{
  "n_layer": 10,
  "d_model": 640,
  "n_head": 20,
  "n_kv_head": 20,
  "head_dim": 32,
  "d_mlp": 3840,
  "vocab_size": 12037,
  "activation": "quick_gelu",
  "norm": "layernorm",
  "norm_place": "pre",
  "norm_eps": 1e-06,
  "positions": "learned",
  "qk_norm": false,
  "attn_scale": 0.177,
  "bias": "qkv",
  "tie_embeddings": false,
  "parallel_block": false,
  "init": "normal",
  "init_std_qkv": 0.0208,
  "init_std_o": 0.00465,
  "init_std_up": 0.0208,
  "init_std_down": 0.0019,
  "init_out_by_depth": true,
  "optimizer": "muon",
  "lr": 0.00111,
  "beta1": 0.95,
  "weight_decay": 0.069,
  "lr_head": 0.00552,
  "grad_clip": 2.0,
  "warmup_steps": 200,
  "schedule": "wsd",
  "decay_fraction": 0.568,
  "decay_shape": "linear",
  "final_lr_fraction": 0.0,
  "batch_tokens": 131072,
  "seq_len": 1024,
  "doc_mask": true,
  "train_tokens": 920300000,
  "steps": 7022,
  "dataset": "wikipedia_en"
}
MLP neurons of a small language model. Each row is named by its layer, matrix (down: output weights) and neuron, and shows model dimensions 64-191. Each number is 500 + 25 x the weight over its row's rms, rounded and kept within 0 to 999. Numbers have three digits each.
A block is one neuron, or neurons of one layer that tend to fire together. After each block is what it responds to, as a language model described it from the Wikipedia text at the highest values.

L7.down3134:480452522496514490506503553541475485492446500518530458521511495479499500477519493517522504444478471504479500488483510572479505514521473482513487468507479496517491475504532516552508516483505504497527521513566517480522511524463490479516481474525533516480488471539487508521513558529518462505492498510526549507483496513505546518452534487536480533515485504481525504534500478520524516490469
Responds to: The second subword token of a word split after a short initial fragment like b, s, B, th, as in b-er-ate, b-us-iness, s-ne-ak.

L6.down876:566493517510499544492491455483511523484476470514495474507486545509498506483521524487540499526522542477491495500499534536530504501455509499495548479486513467467523516463500504473470519512496548533459489470458478479489488570495508484480494531485566519447505511497478456498475486485478485494532478502547492499470510507501496493467513486468520547481484502502502512492536531517531537483482
L6.down1053:484497517496531455538476521474486543493480528493460549503543463476544521476479494502515523522519528490530485522496475547485479452496484482470520524557512500478479514469488519464517499502481535519499483514536510521460451523497467494489496485519489494525501478532509505490544479525486509501459491484462485488487537486495531529498520504485495528540482539563467455520492519497515528457496
L6.down2710:504477518494484497501473484472498506517521529507491557506508477526497509540478488503520486538520503501504475507525566539456495518516479483441465503551523485490559506510498489510501527539528452526473500488501485510450508500527556469546534480476503499484460527547521540479499501518497484481463512465471445478498492486504492499520525483493513472532512492513539533510477442515520520530499
L6.down3707:527494469479526531487477551461521497498494537460489521539483444439519503480545490473494531499456504512487504522456504516499485506481425446538557516504477480505485518436530471511520560486493518508460519489512504500492522495517500484483516481477496545490551509562491476491518497514498526473522440498510485516531512481472524484494479506572477493528470468527529534521507492492507509457439
Responds to: The second subword chunk right after a lone capital-letter token (often S, R, F, W), mostly in foreign or unusual names such as S-ib-iu, S-os-nowiec, W-o-łodko.

L7.down1435:504529468492473481507514536453513491518465545544485469504446468528462502520524494503515519529494466474522504504530499514530469477505463458498473465515527505486514475481498456479522530497484497503513535514492543458506502472477511508507510502524499504510440511517508503493482519529498495464520486517482537501525516513508471442497536456516475485501519498437512451482533510482528479501488
Responds to: Word pieces inside section headings, table column headers and infobox field names, e.g. "| From |", "Governing body", "==Past rosters==", "Certifications".

L6.down614:493470476487519488507481477482482491465521508492464514472462474527510499516520476504515549491501489575467472519532505476496509486525525500490506553469514467435503489560514495487485494550480517531478481499496519538493543509516520500524480490517534484508521476580478507501471488503488477489547475481517499435505477475512489464464485488490509506481522527525531535450457466472451502488504
L6.down1411:475489511477508478495518485498503531491546499467529513514468512506499514484526426560505489474505500482496509499467503498489495492545489515508511502529486477508526510526507517541468476520514513524513533471493494500526477510504522490536526503523551474489515495505476523525503472515473503465514445456484502501486522486479489470439481470511531508536546558522498507506479490523462487488483
L6.down2030:524503476520514451493520505512524512532510515494457506538496487465511509553484506460543484488506510500547498466533530504505473502485480510500514517474504478520543488494472491477507513453494482504515495516474509489479521509518492486448484494475475493524490505504497505501518513516484489528488451526504499549509479490549518471465440497550510532531503439540500533475504512505508462455493
L6.down3120:554479507487513471484487511488512512503490494500471503480524488497444488512492499534476472543459511498474434499508513500466486472471478472505486516516509560498518535484524519534536502477526519500507521474488505503564550498518512482481463573436460456489488438490491532483491519496456518512462455453460516501496503487499507483472513466485537474502464490494552483496507519492504512531482
Responds to: Commas ending a sentence-initial adverbial phrase, just before the main clause subject, as in "In March 1984," "In addition," "Under coach X,".

L5.down1549:518468467504515506517493487439511494498530508484493488467495519480509487496514491485479488488482557488484551488522530542515459508499481492546485510503511481482484506478488523499550509485485483510485509449484526472544470477507514530462488452479481477481512482444515511487516487485516447523507492522513527540497511459507500489453479434509521447519485498533513549485488532522502488516524
L5.down2126:483496501450464506498501520501516572460559508506496507511494507512451489498557512476508524530479509505501483461513495504505485567483505479536483488521511507530508500544508454533481493466482510512535547494488493547504451454489516489496472498545497502488564523491504509505490479503546487500484488457499508497533463510465493485458488495500569520494517518491482523471461497488475469490464
L5.down2642:513471498473530463485447464495514502495499527491517519491520507475520504506438449482513532512489490547533514477518470487536514459434542502499531511513469522483475505472498506522510464478474486529556510503469526486489486504504536481515523508485513523479508482495486539518513509492503487486522500488510525517531509481521542454453497484484505490507515450505507514519455488480505502482522
L5.down2767:562499486474493521510478548478515454499516443457535521503494542538513466489483539531521487510482482509482484524490512486511492537549447516485508527481456513509539540528513499528505506507501487520484449515516488474543477494508495527467467506516491473493514526510496456508499497499473502501558501489513474475494478532516500546464469492519493493498477499522513480521483503508498496518450
Responds to: Short subword pieces inside words split into several tokens, often foreign names and places, such as Shym-k-ent, Tsits-ip-as, k-ay-aking, Wik-ip-edia.

L7.down2520:506504527541523529479519481476529468519501474474449482492480457519494460512518507537507528485494507517498563466480471508519525504444513488496522472493526560556448506509513479502472511456489466481451488459509484476550490479486503484454502530504481509514501483511514532509487560502494483511514488499540494471438518521484497467499494492522493468483509521577478505513500531479520441469465
Responds to: Mostly the conjunction and, sometimes or or a comma, joining two parallel words or names, e.g. recorded and mixed, Parks and Recreation, Best and Fairest.

L6.down822:528473504497508518520443528517535475494495515499503486473488528482433516508489526467487514525506538515490510537474516484522517511485462490506516557533510507528521493499516508507534505470482520504504509458507553512480515476515495468467502503471502482496549430515502500482466482499498506485538495510458485513488472472536491470473495507483469507495521488493496509500456490516488498510464
L6.down1477:487495486504483413434506487575467527530497520476462489490492479522542498511498495482533538512515565533491525498513473531496516528524476506492482544471508545532482531520495512488480521500514481511465549559472525527512509532532497490517463493516506486486491507428456491478515556560511524527522460533482497493513499476504496494551486489472491511483460501499471524508443404541511518489515
L6.down3358:487506482516533517496502503522513482456507438472515492478486496502447484505523417496516481487489444512470514520497539493478523487507513499539463477498470523531589511527502498523485511504471508500522562523502484452495504465499489528509500529485487517519527523477515480502473490533519535503532496455492478516497522513500487519484512498498509494479509512489489482499439520541548509495499
L6.down3806:491512519466496473509500527493450558503508506525512505491552449504497529546509462483507488498512468525519508499487555462486503497479529454498498495490524468476522529438509487483499434534522545533520494456494492509469482516479540475472530502459531518504481472498525517562509519535508535507473551470485525498490474540505529472526488509508472507474506479490483480488443433495494486474443
Responds to: Fires on "and" (sometimes "the", "in", "it") right after a noun or clause inside a running sentence, e.g. "talent and inspiration", "untenable and the regent".

L6.down788:460524540469503502479526534530469520506515528564540496533511491541522539468485490499502539482493536504468471497505490513471547470542437469503492484488461467533520511489488510505514505489510485511511451501535468497483515503518552478497496474476495503524475501543519531482511493535506495518464434505499494524488488488515545527529486481501492508452508490557513440517477504521464507500488
L6.down2631:516494501493489484495528468490528508516487511483528464531487534512498522521541467505485540496520528475485485487450535499494503505441515481523538487460485530522488531545524497486471526523503503506495485489475551497466508501497503475481541487498507506512492480478476474473471515519566514480501520500490484509466508495472491460438508509520492519440515529472521503510520499514496493508461
L6.down2837:538482515491472480498491488517471513504511524481497456506485487511533491508501497532534462477470474511494486489490461501538459502530478489489482493458498464480540518496498542495481509527511423519502501502424548472462517521514519496456521512488484486539525496501475420492511477524509497506528490468538469478467504479447495462479491485489519503490514496522528485515504505527508499539446
L6.down3379:496523514463462520489481529476529465477535536521479446491465502513515521508531565553528476489477505518500521483460509484495480480525514469490418477485507516525525480500524494514491450536492511515499523539469522529540513502473460509479505440481479468510542546465505550474464497500528508469530493475486514489519466495476458516514470518483492509515536537505487501512482497516472506503499
Responds to: Short subword fragments inside rare, often transliterated proper names, mostly people and places, e.g. Kas-ab-ian, T-ets-uya, Karak-or-am, Tsits-ip-as.

L6.down185:522507562548507502510485485518532502502522488568523521499497505525511455518516479488484511446477484500459457516539487484481486530461480474506505464499507487493504516515525537532457514480514457501480526503518516518522565540517535491471495512498486473522463551493488485489511482519541534464480489476468492521476545490463530491488523493502488517489510488489501512499468532465508501499517
L6.down909:477488558506558529523511504516509492484491455480485501530519534509475505507422467501483487544473519514492526493450500494447485541480459490452492524497503510545491497484533486519494484496510502467471514467530510486522531498496505487530490474509505477519481504505495508498490467528500470512459514516514562500527516510516494483498480545486518511492488507504491499503457554515491490516480
L6.down3145:450514501499503554500473501478501504489525495484498554481500520500495472526502440487507514520450498498479524505507480483500492470541509444473486519471474495512514468493500479525498505494547523505468505437525497463507488512536501525511504473505505478463485521531479477467473585513518477493500492479491533529506478534505481463470517511496513481483447473534461458534486544510518554501456
L6.down3651:493532518521502530547495476468488490503517527526456509495457521493480468447521432508524458523522481495495472511475507514513513522475487497489509520478514488484449506551499480519470502486537441514508491490531513494501508450522469523482438472467477496454452510464475482468486455483496513543467497464481537470523475523499488473468484484485508511547487512494503485556510520487535466517512
Responds to: First digits of historical years after "in" or "c.", e.g. 1948, 1228, 735, 312; weaker on function words in history prose.

L5.down89:489485508505519482571534490478489483512483520523517461480510473487533468484460479515560534504460485491467499473506490497461527471492493504502480487506502478481483508523526477490464517521503505492530515525532503485485478513494502476494498520483476496516518503477481495449522464454518515485517503466535489534479493480489519495501470532546500489487533522502528457515478529528535535468492
L5.down2382:489455495470505530491498484496496493515481515508542470481505494533484471497501551550512523511504494513489513545510480538430494479493515527482504500500479530512511461479545520515486509492486560531481496495521535524501541434527521482498428477495503447495530487469487457517488461491485530515456553496529514523501508524520543531486469508530501547493496464496457468495506494497512525542503
L5.down2937:522495468500509476524558465482482464513532519488499502490484525528498511540529512468505496506499499455494534490478479505529521510537475506499505517507519514479507504517465530466509512463499450474528556482494522515507523501460523418472482512469515488541448511480473468448458496540451474502542518516510471512532471510476550499526475465457507467565545541495470472560495484514464500511505
L5.down3264:538500504510506530480453562482481542514508529520514512487492503502466483510493491467503530544499505513492467514515506505533459511509481490524552512450523511481447501531509484506553501530474472514481513485517496486490512471529448495524522550517502489494501479515537497504431522507494489453524482528528468508545498526517542503497494573473456481496452505470501462504530502507420516525472
Responds to: Words inside Wikipedia section headings, mostly "and" joining terms (Early life and career, Awards and honors), also heading pieces like works, offices, lay, plus some prose "X and Y" noun pairs.

L7.down94:499546471533460491505524507498511503507514470488470501481500490512474522483491521481511499471473452535487503472480454492475523498519552503479489489482485497536527503536523525513504474510479487502480495477470488466513498475520475463550500505528539477526479553536519487507501556515510481472469496457516497535508515461467519478447466534482501492487477488475553493516509513507494484513511
Responds to: Middle digits of four-digit year numbers, such as the 9 in 1995 or 1890 or the 0 in 2007, in dates, spans and birth years.

L7.down2055:483502487494526521479514492510462480510452511501510477545506447542469528496458487506526499491476517506492454458483543526496514491485502465537554499493517488501530490537470486503491478505491501455513487507533561490448529478501549469510469513483508504528536488507503507543442575478472519518511499518510544509525517502499497490527480483526486515522460473488475497469551506530510484473463
Responds to: Middle subword pieces inside words and names, often right after an "sh", "s" or "h" piece, as in Sah-y-adri, Hash-im, sh-in, Mos-qu-ito.

L6.down117:516493495565530507510473610498510497552484495507561502515556535500522496524516470507491530519510500509483461511512516534521479507531438482547526469454494475466528512511474500517521485553460483484508459520517468470501492515506486476447475513518514473493499483476497561492524500495503490473492507453521444459533463505531496504526495523498517480502465477496523452516526505517499498552486
L6.down316:514528510497573487508464495530492512522544517475493491518466476486491510538488441477547476517490488506526540484521511481520494505499496544509473498484511544483509469475492491512540467477506479498550516488524452488520544508544494474479493534498486492503538521488467492511486502485524477508496493528522513520529491511452514477493486487505505493501467486470467476506530509526475526496464
L6.down508:459472475500498503516479539482497458519504465471499512479475483521478527475518458421484507533517509535510485498508467533478517508487482472480498484482499540529488471471490471506552540459489499518486488520505515522493504531487507504495533523475494535536519513503540452529513495521543531506481434497489496534530500505522482500523537478479472486511483502463487538490483508493496540487508
L6.down1511:495457482507537522509490608549497525496476490485503519501518484490530501446513509520490495475486513525559475488500525466479481462536470481497531521457502500502523468497523486499516482474487473452479476472580500523545499484524482550471495526490525507525514496489508507526477513505471527470538492477530476496484504492528516499517530483523477526540480470524535455495501522483523468477464
Responds to: Words in field names and table column headers in structured Wikipedia text, like the key of an infobox line "- Party:", a "| Club |" column or a "==Music==" heading.

L5.down2228:450537524532528553521476458514478492498534530477510453511561502495516496556546540496477520479517480491530489484464512501453495528522523504470489460487481493525507555493519523460506500462543490513516518525491483499450458537474510511509525520473502454461501510465527505488509472441519490508466516475498508512542535502510503467554533519503545496466489500492503507473514486494514463521530
L5.down3290:495488482489502480517490495475534443515515462508483507481508486458495518497539498483519525484438498507527490510514501523445488535503474496499467500512504448502507462492486560500511523495486481500518460520529502478514475493501489530490511443539529488495498504460533503551531465478490497513516525519501467529492511495524535481484497460473495498491528476516552520499511451497495565530520
L5.down3576:510548500477524512541443554508491424508535493476513499467493522447524497521511477460496518504521490492563485522507477509492514536480458473439495468506512475485491504499486517497516480504476486484514489524504533508479477544462468498548515501518541475493496502469491547508529473509552514469496548512493485488513537496492508468527526483485507526552502545475522545466517480529519482550479
L5.down3729:505502468500469525555506514472467485490489476477544485456503503457541532523504512538515520535512494502484532458499442488482545513521454491510503501527493489469528508509437554493503535467506552514479486442514488509518498521505468529509513484467523476497483487490469474518496458474502463522521494484481532535496452491482533508483495441521517528507510498478517523533500466498492524512439
Responds to: The comma closing a sentence-initial adverbial or participial phrase before the main clause, such as "During his tenure on the Court,", "In March 1984,", "Entering politics,".

L5.down1828:496528497438491501494508487488500512506515503503476496499511486442477462492461558536522493496487479505563526512506504515472470501533514505546498447524533492505473533447484498482482485483494516479513476487525497495516491468516566512485500517490529506480471489501475508549533484500523508491484471527526497538477514543462510514539522540515448489496505505475485495512485485512492558490498
L5.down2275:491507483475507503487491525506489496469468529503460488473478498538493506480514458496471505476490513521483498460506500440488533483511468504491505474513496491519520485491552465477502475473533519465489509503527495523479506519485515509527509496486531501531484490544528482495470498507486500475523483534484538514496483524484529485503494485480559531523529477512460490557494521490493537521501
L5.down2337:536537502496495524482523528522476508539479509563470473483467438506533524544478503523481460462457493546472500518509518480479502507518492465472536520498456439502537468574529474513500483480464508491475488505524532501467483522474489510496500524480538510492459503510533492531477499491492506488562471484499458475480505497497536507532506486474510535520484527503504505497533529518541463476528
L5.down3611:512492505499552477510508567540510490509472500518507562512498495500563527496446499481523462530497522530472508530490524457456492504507441479515499512537499491511557484507498487523497456510532481493500491469538500465503536491551515475481561519517485535533518521515496481473473510510517466534516521554497513499522508557534548509477526527505507523514510477519513489528528481508472449520519
Responds to: The word "and" (sometimes "or") joining a second item to a just-completed phrase, e.g. "at school and", "were old and", "Rights and".

L5.down223:520519504506484479458495565513521539507510467516472482509517497537487537496506484494525527508523495526523467489477477520522501519511502480465467474540513516488507502493443493492547501487518507507476577477509490518523520464485521503486515506465525454528465473512524504482487475527529539469452500469515531553481519494469488475462433476482522540520511504510504429496526484511438490444489
L5.down1210:494499503545511500509503503516493443487517494513468517518504475503509496525490457487489489463491478499485532465456478456460475510519542525478521536435482525499534509500490528497496490518552542503527483465522516515543486495477498540514480527510556479500541456500473491480496447553570489480528484529522531517495498552515470519486488556452469504466493478465476489511518524491519522518450
L5.down3164:533522480493508527511489492498540471462496460487513507475524507510495515512481516501468512505486452512489535506484485492574550520481525458478492540528521489499499518491531471503526516514497457458516482466508494417470481543518485491502517453526523512472501518482526496471503483515460454533509510510517517466521500476455511457499562480501509476471524500511523524518521514511496494519532
L5.down3247:489524486489504511502497526499453503481507555521500504496477505517443496479491498452520481541500483501547497440502517468460527524497499501514508506473495464501482458481476493490513484485495556449516532473522467482544503533472493454487484483453464471538502523500488502534547506535470489485421452469513509497493537504456532468467553466453489506481497498505480495489526497530479522490512
Responds to: Tokens marking historical time or origin, mostly year digits after "1" (1960, 1228, 1853), ordinal century endings (16th, seventeenth), and ethnic or period adjectives (Ottoman, Romanian, Italian).

L7.down2415:499509432501561499517518503497502440491545526489488505480449512468500507499508483461517502522513499547472471512488499464488565480467508506449510518498510461474539466540543486492515487503477449517559506482483494505471533509515487501473518491505471503460518486515489485525482491465536464503470529511508491498503507484532475482486499482491520518495516493508510541468524458492494462519551
Responds to: Last token of a sentence-initial date, place or connective phrase, or of a section heading, just before the main clause (In 1993, / However, / ==History==).